MLP neurons of a small language model. Each row is named by its layer, matrix (down: output weights) and neuron, and shows model dimensions 0-95. Each number is 500 + 40 x the weight over its row's rms, rounded and kept within 0 to 999. Numbers have three digits each. A neuron's up and down rows have the sign that makes its largest values positive.
A block is one neuron, or neurons of one layer that tend to fire together. After each block is what it responds to, as a language model described it from the Wikipedia text at the highest values.

L2.down310:532487529465515555510557520533587509510530515518507451462474476521504549503538542488443475505463562537562511513478464474547489473552432590556536481443421520505552512539496529479542514557499463509541503539479532543504520489529455520488477407548459444566444443454473520486576500490478513563
L2.down336:503524519516513521520478474467530474512580507525464546449553452533482514513561496463530543569512573527571507486494505545485502517539483535478513489575466510455545471488475513516497487492528526539472496531494519521462517464462509536462512527479538541437464461507501469548532526549540523509
L2.down339:505400532501495491484532505459520500545495477496503454478455519482467498466483455493513449503487528503498529448469461500529470454522502455541456519505505490473483489519447496485570511488530463414492492559510517549482467481478583515508486461548590524471443389542449467523553480505498517528
L2.down626:465506562509501491491455551471464541555517450499506475508504559483492489458464418532489516505390478471480456498509502475489500511494461590500580508493509488506549452480658495485537500463475496470473537541458558567426510469490529513484544504466549551525445507456455491506444493523495425579
L2.down730:447558555489458566535526441440493475500538475485449460483412483495518454473510501512412446550525507497564519437493447505459489464487524623501513518525499531521518466501482472536567554456463478458553458432471622563484518488475532486533437463497567475442450520482478484541504497535563431439
L2.down799:450494538553486519501499551479486494521433479474502482483459506531490526553494497434426508533532497517442540520498498547492487414454471587472457530528498536541502484568585496527493473450409492506518492465509525541559569444504474488536453486507540495521448460466521473528513412472498489471
L2.down851:428509530468516503441506465453547485554496462490478462439485507513471560493538503494470489531549466533585520458538515502611486446515517486496494563509508509444506470484492488516525501551562537514448473441550507550523507461441478506484556484471516540419506463505461505540512455520511444495
L2.down968:467478536517491540502430481492547456590493443494522515484491444534537465491491511543488528533550529478498534527464507536431539539462524420505444475595568470534474494491513448495570556481474547425460489534496561533545447460493517464473573537503522527516470487510548498492435494431509469529
Description: Month name tokens within dates, after on, in, from or a day number, e.g. On November 30, 8 December, In August 2007.

L5.down97:470402521477545490474559508531558488502432524541516477472505507508512493488543458455522466565513518517547499491503500469559498446551570522436472522474484497490479482535469483543466497495581374483468504496430545503508554475501488510511480495504493558520480507540477504418464456515486540536
Description: Parts of written dates, strongest on the last two year digits after 19 or 18 in birth dates (19'19', 18'30'); also month names like May, November.

L2.down112:483424507522494562510545475509468523498499513539529519500496494540473505479513558583485506490454524474426530487477528544489575483518528386500455564578549451570500480490500493521536482437520502364557547543431525513520464454430496553479521506566473567475540548465544474491517510520481502464
L2.down156:537519529471452512499479471513450517525540507479550449454517493507560479535465459457512515451489505441507547533511433501556471559510590396522504561446556558515521575492547543482550510461476558463497491475491575503532516499415468470508514482443481566458453462496493439460530496516467457540
L2.down338:510498478499565530593531493494500486510551507482440407466478478490537569537534508487491538511499497468530539524519504493469511478488436431566456494533446462428451471464581613461479545567469487501520528560433422523524500502498470499550492519546500508513419497533484541563502487470544486511
L2.down395:537511457501508488513547479457478505525453503553477471519450488546529500502544522605490511519424524463546597484543484520543451496454421380513472589489531482508441510477523519473453507471476493487546531449504576454516570405475494476486437545487528476524483437488483422521520520514545485514
L2.down416:494461498561513536514533451456503445503549480500487481477486503543471482452510493615479530500560533527508541515570500519471475523468533383520455466574544434509577456429480451520592512502499562436459519444501550493576569469486525501462440511553494511521460496502571528541531468516507483507
L2.down473:422520500519512462507516511506508589482563528485557438465546552526452522513439476557538511483457517548540520514543465512478552510503444644525528464561504457560562446493488526510411551493465496514523458498510515468445471567575537391409532573529460507504513461484484485459450459523511459517
L2.down540:514500487494517420539568504483515501521548425539460515504524536454486526537507542566452484538498520522516531486479512512527507462484465391558532552472535469477559462462504452490506502529492528488472457576468477482524465451510563496456548546484456487513549462458510483494446460474500515483
L2.down912:540464524524463488467465483526476552485493510510512470465423502548464582529464519561442526430470520505453560476490508525494540504511542457489466566501552481524502439499521468489548500500554499436438485537480495492542555515585500467537441577480502541530502521512478486488460498503541479495
Description: Final head nouns of multiword institution or organization names, such as Museum, Committee, Conference, Racing, Opera, Society, often after a place or descriptor.

L5.down933:508483524488447535487530498501497500513410469560526437465480522488506490461457525548429447527497491564535564545552473499523546474466466482467520516458522499487519465586493486547514553563477426468504513496486522497580564486499547478550522563536577589498479496504553482534460523564509521507
Description: The final token completing a multi-token name or date, such as World War I/II, United States, 1990s, 2018, or Puerto Rico.

L5.down784:517493477530608610504507554480480386498436530472487498496514494496543534465521497390494499528479509525465493428540486513528503536529451451456482481522463449515508507477471491447459573581481512486503450437521474457489519465498537491447498481475420505541493451528492512502480551522471521501
Description: Mostly the preposition in or at that opens a place name in article leads, as in "is a city in" or "located in", plus digits within street addresses and postal codes in tables.

L6.down207:492509493534529519531568496557504457542503539469474566420578494478474459466474434468434532519492533531448533482510492567495429583545465501514485515512509531559477470502468508502558502504504567559504544486468524534543501526488511447456467522567355575485443536464430498424548546520554489570
L6.down382:506552432483509499477556502544483539537537506530490500504511473414517506467499490592509530527503491433441466402520514476554430531514459451510422544536501445495489450486548544526538505484441457498548595493470490531517484481561463460498478520587444512504466470494500568461509495511478509484
L6.down412:457507472496443529554494534501443512555486560488496417429538529437493524548528441490513468496504497498458516502460533488491480505456455560523512482537471501477543479492473425489525506496516527496459514548425407521544536499511508551514501473512491568482496458555519468512406520605559472508
L6.down475:435499471467509453490416475493484538490529602542466600556482499537492531562456527496464469463514502437453469468544565455484469503436513454462515481490476439493487556541459515492480452485496507434441511518498530455496516617413496443479545571583476484509490467529518543505470513532480512579
L6.down477:466527516522406528458470456415507486499438531409505519485563498517481479520519457460543491510503488529526553426456499466463502407525512418554531491492552513531492509494515545516465448554426529489496523482511416582524501478507533491545514486536508441510468553463543505453520527478544513469
L6.down618:549506494470467489537527511507522503578523523480439529480502495501485569501527534488542497500468532492491521518437454563528467425511483632491500476515509473493477461521483410469456478463516500439468489501488478508480494498518598522460512434449536448469495443512473453472448492567530542509
L6.down898:448468487514587520513509509428540550503468488500526537553505585498457545520506471513495519470445422503502481563538512492580508535450566505512503498534458501444522452515543458473509571519488463495466447623404501464535491545558494516505495467502520517569456566517517462454446458558460446532
L6.down927:450513510519439534467586468492456527550469484500504500461522485465455506514440448557483465559530459500557496467448488499476478457488516582478488532466504460513500563456452523496484486501519525527543460487512447496465522522497469496518527493470524505520499519460495524539511518539598611475
Description: Final word piece completing a transitive verb before its object (garnered, gaining, revealing, delivers); also were/are after existential there.

L6.down51:476499513436486517474509547516508525462465550497467532476497492488514510519543439598455528516482455464508491482517542493508512467534535452556501545473517529527503510504496550468561501518446529495514550497510440522556473477509448423543491534414544500502475503469530488497523445457500549440
L6.down64:450529444537562475534500519465478478496501459505531428565532488535552479531542449468456467432570506458593485511532556521507536497543525518555461481499509450389545466470504562555566507549543498495510488482416437498509447527491550470518423464416475531505492554492526413508495549470508520474
L6.down364:467526519429576468547506439498530479439423554501500480469480534526472513490507547588476489494544550510546501525525477524517468519460550386532473472500494565508491464532455562501491490488429500445576508507502461523449467457517524498452460562513548435483523516455486449475467502576513484500
L6.down450:491485503462461436485526500475489472483503444461460509482530493428480499412510534552464421521524467411491513504484469445483471520511524383535504490544453464497568473488483547518504495484436463458560462496513532481514498488526452457584513454528539569513474562518509528430442498456436522467
L6.down607:562482457499384564518499453481453452534570467468490511534514517504473558478427485511492564501416454478482535527519497543503438367463473477470476531569559514498506546493506424489542497473461497432503482490416429515517473492439521499518489477475551519459462533500523536513521411490486482480
L6.down825:537442518484431515481404605485489521551483521486553511493464388520470469535488553526517527467486440465532489440475486468454530493540484395484494529482502509485542449451531486510568527550472518592516507503494500550498486527469580522482464474509442524513554504476505547551507536498584490439
L6.down931:477502546407450494538457411541521590506490524490472492473483517563517472481526461391507466443433460487487529567493510548492496513422490424546500540490551614541442535547578508491457545479556561514494496460483470475522507525472474486538485524545575537531524525485540491495506514481460501459
L6.down988:524482492498509475449520567461554498526537418527505528454570578531509503482449563510478436487448450539498555422490478515507521518572486510461538556558519562447565432417627512543565496517456550538506499469448486484517483478483480427511397497526509427474464463540533479552458479555456488484
Description: Final tokens of place names and dates in biographical text: the state after "City," (Kansas, Virginia), "York City", "Los Angeles", year endings like 19-68.

L2.down182:633482473472556478549455531502555414508501558518501572507512432495556555506482347473500504426519541458493511450474557488452515585543465394481502499514504516537465448448405538502516469493564471520460553528475511566504556526480485526575526492477531533583483500497504508452468519486480481502
L2.down220:468567547403552453427469507427596563524505458492529505489525484446476533529532549499522585439457469399519419463511553497484544552532473421479523471520495481473504519467448448486586564513522492484536537573524474478513554473561491559526560453549509557567497484523485441474446518484520520475
L2.down311:474503542477535539460391505480487489530547473530466453466530467498573565480478451481443516489461521465508484432454525482464484504518461461453485522493506477491517462514469475540514463438455513540586539546534476568486517494530447492510546459513570511552516541550531514526563507513516459517
L2.down433:439487547546506542464434536487478507570560545498542516546455458524498498530484516494510495555534516449550453478446532519505523475492523389507491395565503546483498511532609520542517433508542466543525542539543489558495482496560489489498546521495425544520464505444490565542399512520509440509
L2.down865:466562447546544400497526565496573536519475497511515517478491487559496433550492594482564484469540512540516545528557546453457498500586531566481534478540514457470474466456507456502502485606435513498494543477560479483527543444517474468487492566567536457551536478529554457518485549505480462524
L2.down931:462538554512434522473510511500475560497496510570438516503498471532503548517506470458432554539433437550444534482484507556444425476601496534448548523496481555525516540453580455477503514486514477509588543537525514478476443513548498489525454473473483508518479530523487513490445475436470429531
L2.down934:512568474511519419525489533530429505541515449521467488577559458475490499530522495572521536497543433476460466569500523464436510486472493648510459479476463514494506513486509533512514484471481529535498541528518467568523504494576453456541514469431495520534454456514511479516481472461517499461
L2.down960:455551493535581470512427502498488470492523536519403527489487534553505586531472440485481478495514495505487512513544518533494486504528535527540450469499519453439506508512496476458495495520488535524535555473516521548507509539494479512554530466451513465479487545515562557538463430569484508475
Description: Last digit of a number in a Markdown table cell, or the pipe closing it, as in vote counts 437, 153, or stats 196 |; weaker on date words like born, On.

L5.down317:518468474495437561539464559455507499484514507471483490529504462550524497398504458475544503454502434465493522481527466536521508470453458492471452529508549483530505515512396411631457580477486499539469437428483477490482522492467510504570489455477460539503474496491523572516507545531535406426
Description: Mainly the space or first piece opening a number in tables, infoboxes and dates, after a month, colon, bar or decimal point, e.g. "May 1992", "−2.9%", "$5 billion".

L6.down147:519509491541509531492487441424505535476468486504554501523492468548507495525503457438430526457561460525425495493452528474503469520439553416536468433499504540460557454425428457492530447491499500517487500502487498472555413508514505567491422546498519541511495528505559487451447471493428524479
L6.down156:490443518478510499503447494470517446497525494524548494511474450500410545573466559451516518490494587525490448481517478498511493486541449477494553565428493441461502457497483503472503466466517545502564475490469502471529505521505547502494550580477461492542535503470556487451418487447517532505
L6.down265:484544485483538518396478462455523452449492539497498494495480421486576505433574537537543504532523466492481477521534477572594455531506464522481516492500473501562520495517476490473545449534494499486510509504550500553474431472508443421456505492485550449507510561499462515498493495551497581528
L6.down426:492453411544532520576483477506503520481472509446591475521513429476539551479572470495514461509515550517544519519474485482574554548454507459480396502583473431493543473555460425537394467507570502415421463519470526498523552465548510543457467515493536472476483568482507470485480488503557427557
L6.down558:523537463468482507453529544468564493417507565526499498461550490516529469441518508529497527412531525491486543495505534504513486522486521496505537473496498463518516458503458503459610453502503491612458436462454539514515396511491525454481576528461477416519472507562515526561493541453536489457
L6.down577:548512448539516408532466471466480551451514456486509460534508621512579507552427481565477561505568554471536477481470487429596492418518519466435460460504521459463475480503483518451539390477530459506482531507502487473466469499580461496564534464506417482457484502485505490482489518525498490507
L6.down692:549517440508475495488453521477595451476455422462558521454507566523516473480518518526531409502562346495472456484449483498506521542470513397533519493546556496517485498503502553456526540531526497488451478452509490439513495502470468511553467477453451481563453500473464429532529447496526527423
L6.down895:551547475550544449543454492519543504457430488453511497568519553481502489436523517455489466446521525554567497471502564516483481430447537495499484440492518520548476443444471500550435458590484461514478539529523530505516508508460577515550463469489532487496503483485462484568475598558474481498
Description: Tokens inside location details, such as street-number digits and coordinates in NRHP-style tables, and prepositions or "North"/"St." before place names.

L5.down791:469493522515507522516487491446488473471457520500462514441465500565502505485558472514500492499515562498509571512539546518512499388492493468481485555432538403493532435511419518518494555488502539485508510471529504471551494455455518505405472499488480547530525516413524544500469510599578485482
Description: Final token of multi-word proper names of events, institutions, awards or organizations, e.g. Film Festival, Museum of Contemporary Art, World Championships.

L6.down153:480502480567452478552449561507537452482413525443401450457424540512525544441478496482542488509426522486562483482490444554543550545488479562498428516531529532475527480487587498461464483572527449507573479530562502467499490449518569508507522544542468563493530458530495526458537572479481505498
L6.down191:522518452507471550492524540478513482550565490508541479542483497576490560470519490451490546486454517451569456463459525446575530452501507582428489482494512571468496471464556424544504547534452470486556496488480458490488532497467526533489458493507462539549459506488487528526433518574546500460
L6.down239:481512508553546566501483509518507527545541527525471459542457525410498507477539430456495483516498635539461478533534511491464534472522524534456487470526547487468490492428497489477499525494474564457540451498507513500537513455561556483498542470505458495498524520537528525459437474505464471467
L6.down417:455491449518487551517596513513491462523487558460525538466447500461439535515500534466530496538413506571528545464471503428513533494514487574458461500497506420494475548474470449491500491504547483501513484522496572500497522492453560491472553477430523536524478493495481508487499482508430474461
L6.down498:505449530507514509507557416443538556483463512486542470601408521483492482562492542468519485493476563457505477456452493471471493503502536453525533477469505502478491535429508518448487501545484397492486498443500518503504531446527499462517435447427537514528509491512564530502494553468459495405
L6.down584:542447490454466546511518533458537451540468520592441496508492477424522459433473431485536524457517545508521524508507505475451477458472527632516396473544458537575541492466408473527499465389477497525471418519491481512503544494499497448526543528451504539477523475498535448521485480433609441452
L6.down772:471542505495494519478528562523532501499425474509491478409479573447528546534505483428498557523478507513496557475505488501430505583442529565480441543504515479493531492522447434539566513527499573508486472474587565565510565499482493484433455514547523483443540530540491435430505424520608517516
L6.down1020:539519532566517461481464418556497524583461471580512490512496438495452540452486524452420533488439502505526493451487448443498396510478550547534552465566516523530453551473516484509489546475516487517474532467550474519490483443475542456499510519535495580514416541455472499483481535514472521476
Description: Last word or word-piece completing a multiword proper name or title, e.g. the 0 in Billboard Hot 100, Grammy Awards, Chicago Press, also description heads like footballer.

L5.down838:448469510491513484494428567422472491461464502567438486570515506574516546502520504522455563497472491470515545449484503502456572499543438512426471533507488466470509495525518459542528515516533516468471512527476519568512512519539514510450477521501502440491570512503448464511496528559523453479
Description: Final pieces of speech, persuasion and stance verbs expecting an object or clause (bl-amed, conv-ince, den-ies, suggested that), plus against/on after nouns.

L6.down218:432467546511534454490485503530476584464484529478497450506447519544509495526452419514529562456503513481507486495518449490462513519517491490482505543474578528503491513534490520533477419503563439515483595516480437520540470480492534508439493539490476504523568546463515451442550540515445547536
L6.down314:451459439501537549509468462499471437489485484471534513591494545557463508418569540502573572502481463525478496520402509498497504488426466576473420482413502580501514533546489470484538502491549448478439460451462482563501570454476407441607511522528458476496561453519503483432503484507525481521
L6.down468:516469495525474470430541479458523507533530475498491424438429537499398515570554463483493497461520495504514541433526457493506527555522531496531535455505524482541505493568561496469516517503505412437546499513509480506472538478465528465509556435483455535495461536502457472484588527497549517522
L6.down565:428517471511452457535505535537551555508458503527487448539540532482517539511519502460500426504472538510467485508522551449496569563493438457528521494525437570477541505477515512434528473538415471475471564562475514489557509474448489528493474503485523545470549436484576506480503510453472540591
L6.down586:549518442510572594413542526490504486461491473493512556532552464459513526481549517565466530469539539429481549469522521439466473476462464451569537504490404533503569501517494500488534518552439511594527498494498490543509484537539489533480502443500461512443442506463535483422526485467500518485
L6.down936:486486464520462484504523525510503516546475513494506578495415574555486534541520504586602519467492493467507493432586530504515496452521546464590492470486498533456523533477449498487493501487478511524482509494494513478471504491543558513433526503506596438497534483508474507498488552409548475523
L6.down944:508536449547525553454526496463485460460404471454386521541558443461496496533504505557547492572490474488510504542485472473497505455486569510475452445570501543559523479506527528457515547466417505487475539435529553523562526447486489475570473474601530536532476451542490509500533500565485530506
L6.down1022:493480504447511496537491558520511562481465593456485565514488505446448529588515484493451467485520474561464493416552510489546526526439526543530503479489519483508515545502474520551440531567502488473483644526544548522480466412508495521529445488568492541514521484497544577466463549525492507376
Description: Digits right after the decimal point in decimal-degree coordinates (38.65…, 116.32…), plus weaker hits on year prefixes (19 in 1957), decimals, and word-piece continuations.

L2.down161:456495484467456502551463471502456464604477523540536445467405530477514499500512422418435466554465548515475502482458508491462461491502507449537521511475518518547461496501505503525488540511459489530563452491502581513385526565491442514463472467520528563491568457501480494498435538437505451434
L2.down249:478493465475504508563509526511464529544520510471580486460526469472460541534453527479444451539485522554481519482494524536512494443514453446518520541437483521547436511496406516507514500509579475485481494486521510492453504490523450501507516505472439499517475543456485489422537466492541507438
L2.down250:532444554533531527478514523434565544541506472584544487461499582478551454475492486505490424551540403569560530490448497499560466551443467518507495502547539463490502503511617456523513570444460492477489533559460495447510495517537505475574534478444596475481493511545517562434569509576424510464
L2.down304:477507474479450532507563491492501399573490532518486486487520445455477545465450483511538515496509558454525401513446549596539482480539489512448517500539521484491511521534520463527409542529486451520550536426530574466462512540493520465532537472523520537567546484532522585538539491515501479518
L2.down445:473484529482561439453477487431480549501543516530433505445434494447515448492513450517455499553526495551481532488439524496542494579506462605542472503482457526460538484446603451598496535477454470532509447516469534391467437510581463483465480586541503477558540491465544524460456502513539516461
L2.down450:560477519407508535472529492497513473457583494542487455471482491498513500474528456432446542523492409497443483483450492482544420566473524726479568531446455499544471493503528464514528500519505498434484439475535521519525438476459467469556463482494498490485580512517459480492510481509552485517
L2.down782:573562489455442514498485464507392496491447549496532472550524495544501517486435553471500427535534539541499503388571472501468527534473540393512515509512517500523517522488440513551534536487469509469444519490415562526518466543538468471504461538461440516503484503488501571475523480502479473490
L2.down821:455512527424535506546430504495497521504438459538499446555463455485466546452511498506450458518468494490452507488501505449523543419545513506521476525510518462536542501559536523484410498468488518485533531557487492444532600489467438446529512477431516471544437528500513498509512431533619478522
Description: Digit tokens just after a decimal point in numbers, especially decimal coordinates in wiki tables (33.'99'), plus vote shares, climate figures, race times, km.

L2.down261:472521516467513522465498461437539471543524549526522536523484518509411538531516490496432540513509451486475456508498529508473497491534539519473472472515461551448476501423650469444501505521431494485482486522523520520557484487570512424508515472499530477532472540478495476500455507494498524475
L2.down417:488502529461509484483517493498488503468450453509439511500509512540501481565521541456470471525529469476513489520503524529565491502553530515527472514518463498502484548611546508496459463448559573473486452476546493488470555552491526509575552484440514461467488449499448469517502530500511447474
L2.down477:476467549440505467514433535452579499514516554400545491475517464531493521504468473544557508528492462479494500467559528455462515566546563458512514493468542502592548581512462470537529441449496490457493459559607523445469493465459570544517483426559434497534483477466492508486515513445484520504
L2.down483:651493484444560465527495512526477544453516534478490508510500500453497531489507524501519533512553544461498516507458511533530453499446580452589476528448534431571447531499443496522505517508481457488543491553516505475452415467583473532460463557508461450524499538500509536465515481495532496516
L2.down554:471506506499468416535556485430531472442459516510401507478543494489554547508524469496522457493478525509453522585528559464540481455548539601443537530459470527506512474509530502469448515525520485485488524537514494518492567531522577496489536433539478483440497519491486498462561490483505465433
L2.down787:535430545506557507506566417539550512470494494547440545482481370485455582455456469506472533531465508536535522498543448523551510543494521483482442574531481477505567529528592537460467504530478563471516468451517377497509487550484463461529448513468514529507434514538454552546481453525513518484
L2.down796:555522501483456496550513536447477471420518543485506462520518427498485522517503498631514505540433457508517421494552526468472531521430524442507563504518508429508493481512388463515550520471500455600607501554507466562475494447512502488413511530476501527559504505519498505465534532463482442469
L2.down816:471519499514539538508537524479481533492432497496487471559550480554507569558585521444503424452486510438538449536402570463544520410505496576462465463500499434473479528485559498480459461504511503498524509525607475516513503446582552463491484498516567565555488478452528517526499503567556532506
Description: Middle digit pieces inside large counts and measures, such as 6,80 in 6,800, 5,00 in 5,000, 80 in 8000m; more weakly, verbs like described, includes, involves and suffixes such as -ed, -imate.

L2.down121:458471521518444498509520507476524492492518501477517522562513552575481456505488438391479478555533502527413492405445488409430551538541469502530502485555443513554539559409459440521542495486461521440488507490473536517507446534533518555468519512540493494504502466475485563523485491532539509438
L2.down213:521477490474498507527530503510493495468489504505488527486538517499515494486498545503496495518415499490503530555562526515462547480522501294601433525516494573487535528515492553519503469503478523496472549545505468506473480492521511536529485519440524525509488495523499480529533505497476481488
L2.down239:502450526502570511431500496474498530503479529537531543476487498510559493485558487553411461552504579495547541513520527507524574469488491353476436433520485516491469511452466458513441527545449499503551437407604531466521476459495493529449470503545541525536483497488509475563509514550518467450
L2.down242:510502500507531485460503401528478544503507532519434499493474507533446457522554542438461501510455495532499579479544511404509469521500497270486531511531504528547466543531516471512495487542552534478534451481486567516562469529476531529568511550492540506491460484556503521424553527520481508487
L2.down302:567567559516478489470509517504497504519547479515477539524466525522489483534552515483487558524530526497455450494536539521500472525556532373560574488482533554515512493522519497528537492483537519489481452481536482537494495493451489479511461465446509538477457527539525494428563579465477566457
L2.down385:534486490528469528470492442509496506503545543520466482481456523535442461512533566506537512508480515498487546469561485486523520507494556217514530427552532563492502514456501474515531530558486518490525471426506535529522493534458591516541504524558499493531499479539541507437508522520527501525
L2.down836:498476493519456521496467536500538491488561495482526477389498500551504546536478503487510535543517481510529525509537541517442424484523497449496487513487521508452428492457501429424531507488436508484548469537474536486522479510546481440503462500516478462460486442577510514512475518467539504502
L2.down870:534455493421451547463472507505536482531497562467465460462493489543486518434507493494549484488570501463459516456458494552513480474418467395459505465553524526489476468453532481495482522569490575480460514486456466472480530495497520533491533525545445418494475428450520467449509505517591521573
Description: City, state, country or nationality words used as modifiers in names, e.g. Chicago Cubs, Memphis Horns, French contest entry, often in sports or music lists.

L6.down216:496536503560491530457479461497543449453568550439522494560523461460503555498511453509498515461470462526438490548497487446451505532519519539487537443501452529543542502539493507564437474555495517455546437418507544507456527511462468559507451523564445459457530500474516508510473483530479480463
L6.down275:418471476483545478522480485510504563459476481532514472539411419496546496596570489452502456551493483509568470469559493444527550536541426534543549485464520449527460487479531448552523532466510546576568502541463512521525499469545492582465582532543481402568510527524477531473441495485433582486
L6.down474:510440512551516498573518476487488444467458503553482505546453470525487499439428539571509512490425538501521491458538583542544436449483488538491454505539461481502481476593553533550543535482512534479548520451539508547429537491524513467473510508516486487490549513531453511513459454633452401524
L6.down525:483449518532504382493491464518435485516541542581487527500516501468569539516488470420540426380422474483529519517440611480569588506538570506503511424494486505554451548461564484503474563507468535551491558527467505552493467442502497573482524505471457552442470457558438501494508554523454453479
L6.down661:462547544537465501518519506562492507501517495538470551455478521512520517578542489529478474437512499444508566520439502505494456440480519406468452524542483448456466502447563487502446500493460460486451533571462474455512518492549500498480548498545585525558475503483514450537524445511489525535
L6.down816:488455542554608562481569556481586492502470497464500481473467534503495513464553484479515496497509523525392512482488522516515534493543483618476450489484470554516399437437625475548509506480472434457505531533531527534527482449484515541455479472538512527437509508449467555484491480473540506523
L6.down914:510447496450520450527586530457554566459497567498556483447419501494505553489450476536424474542479544476499483497505376488536450537478445500541516475476493449438488519549408483499488602533444442405557479516536576530502454498500440466467502536456499391518449482499511550484543480509505517447
L6.down994:502429474452449533423487528510426511486536503540574603468486487488473533540440365451428440486503417481443547471507522523484530497493500508500415536486519443573489569519517452477483578530474454517475499534495457526525432475470517511473561516511489477456547497498446490491575517478529483433
Description: Month names inside day–month–year dates, mostly right after the day number (15 January 1919, on 31 August), plus the comma after the day in US-style dates (June 19, 1957), in biographies, events and tables.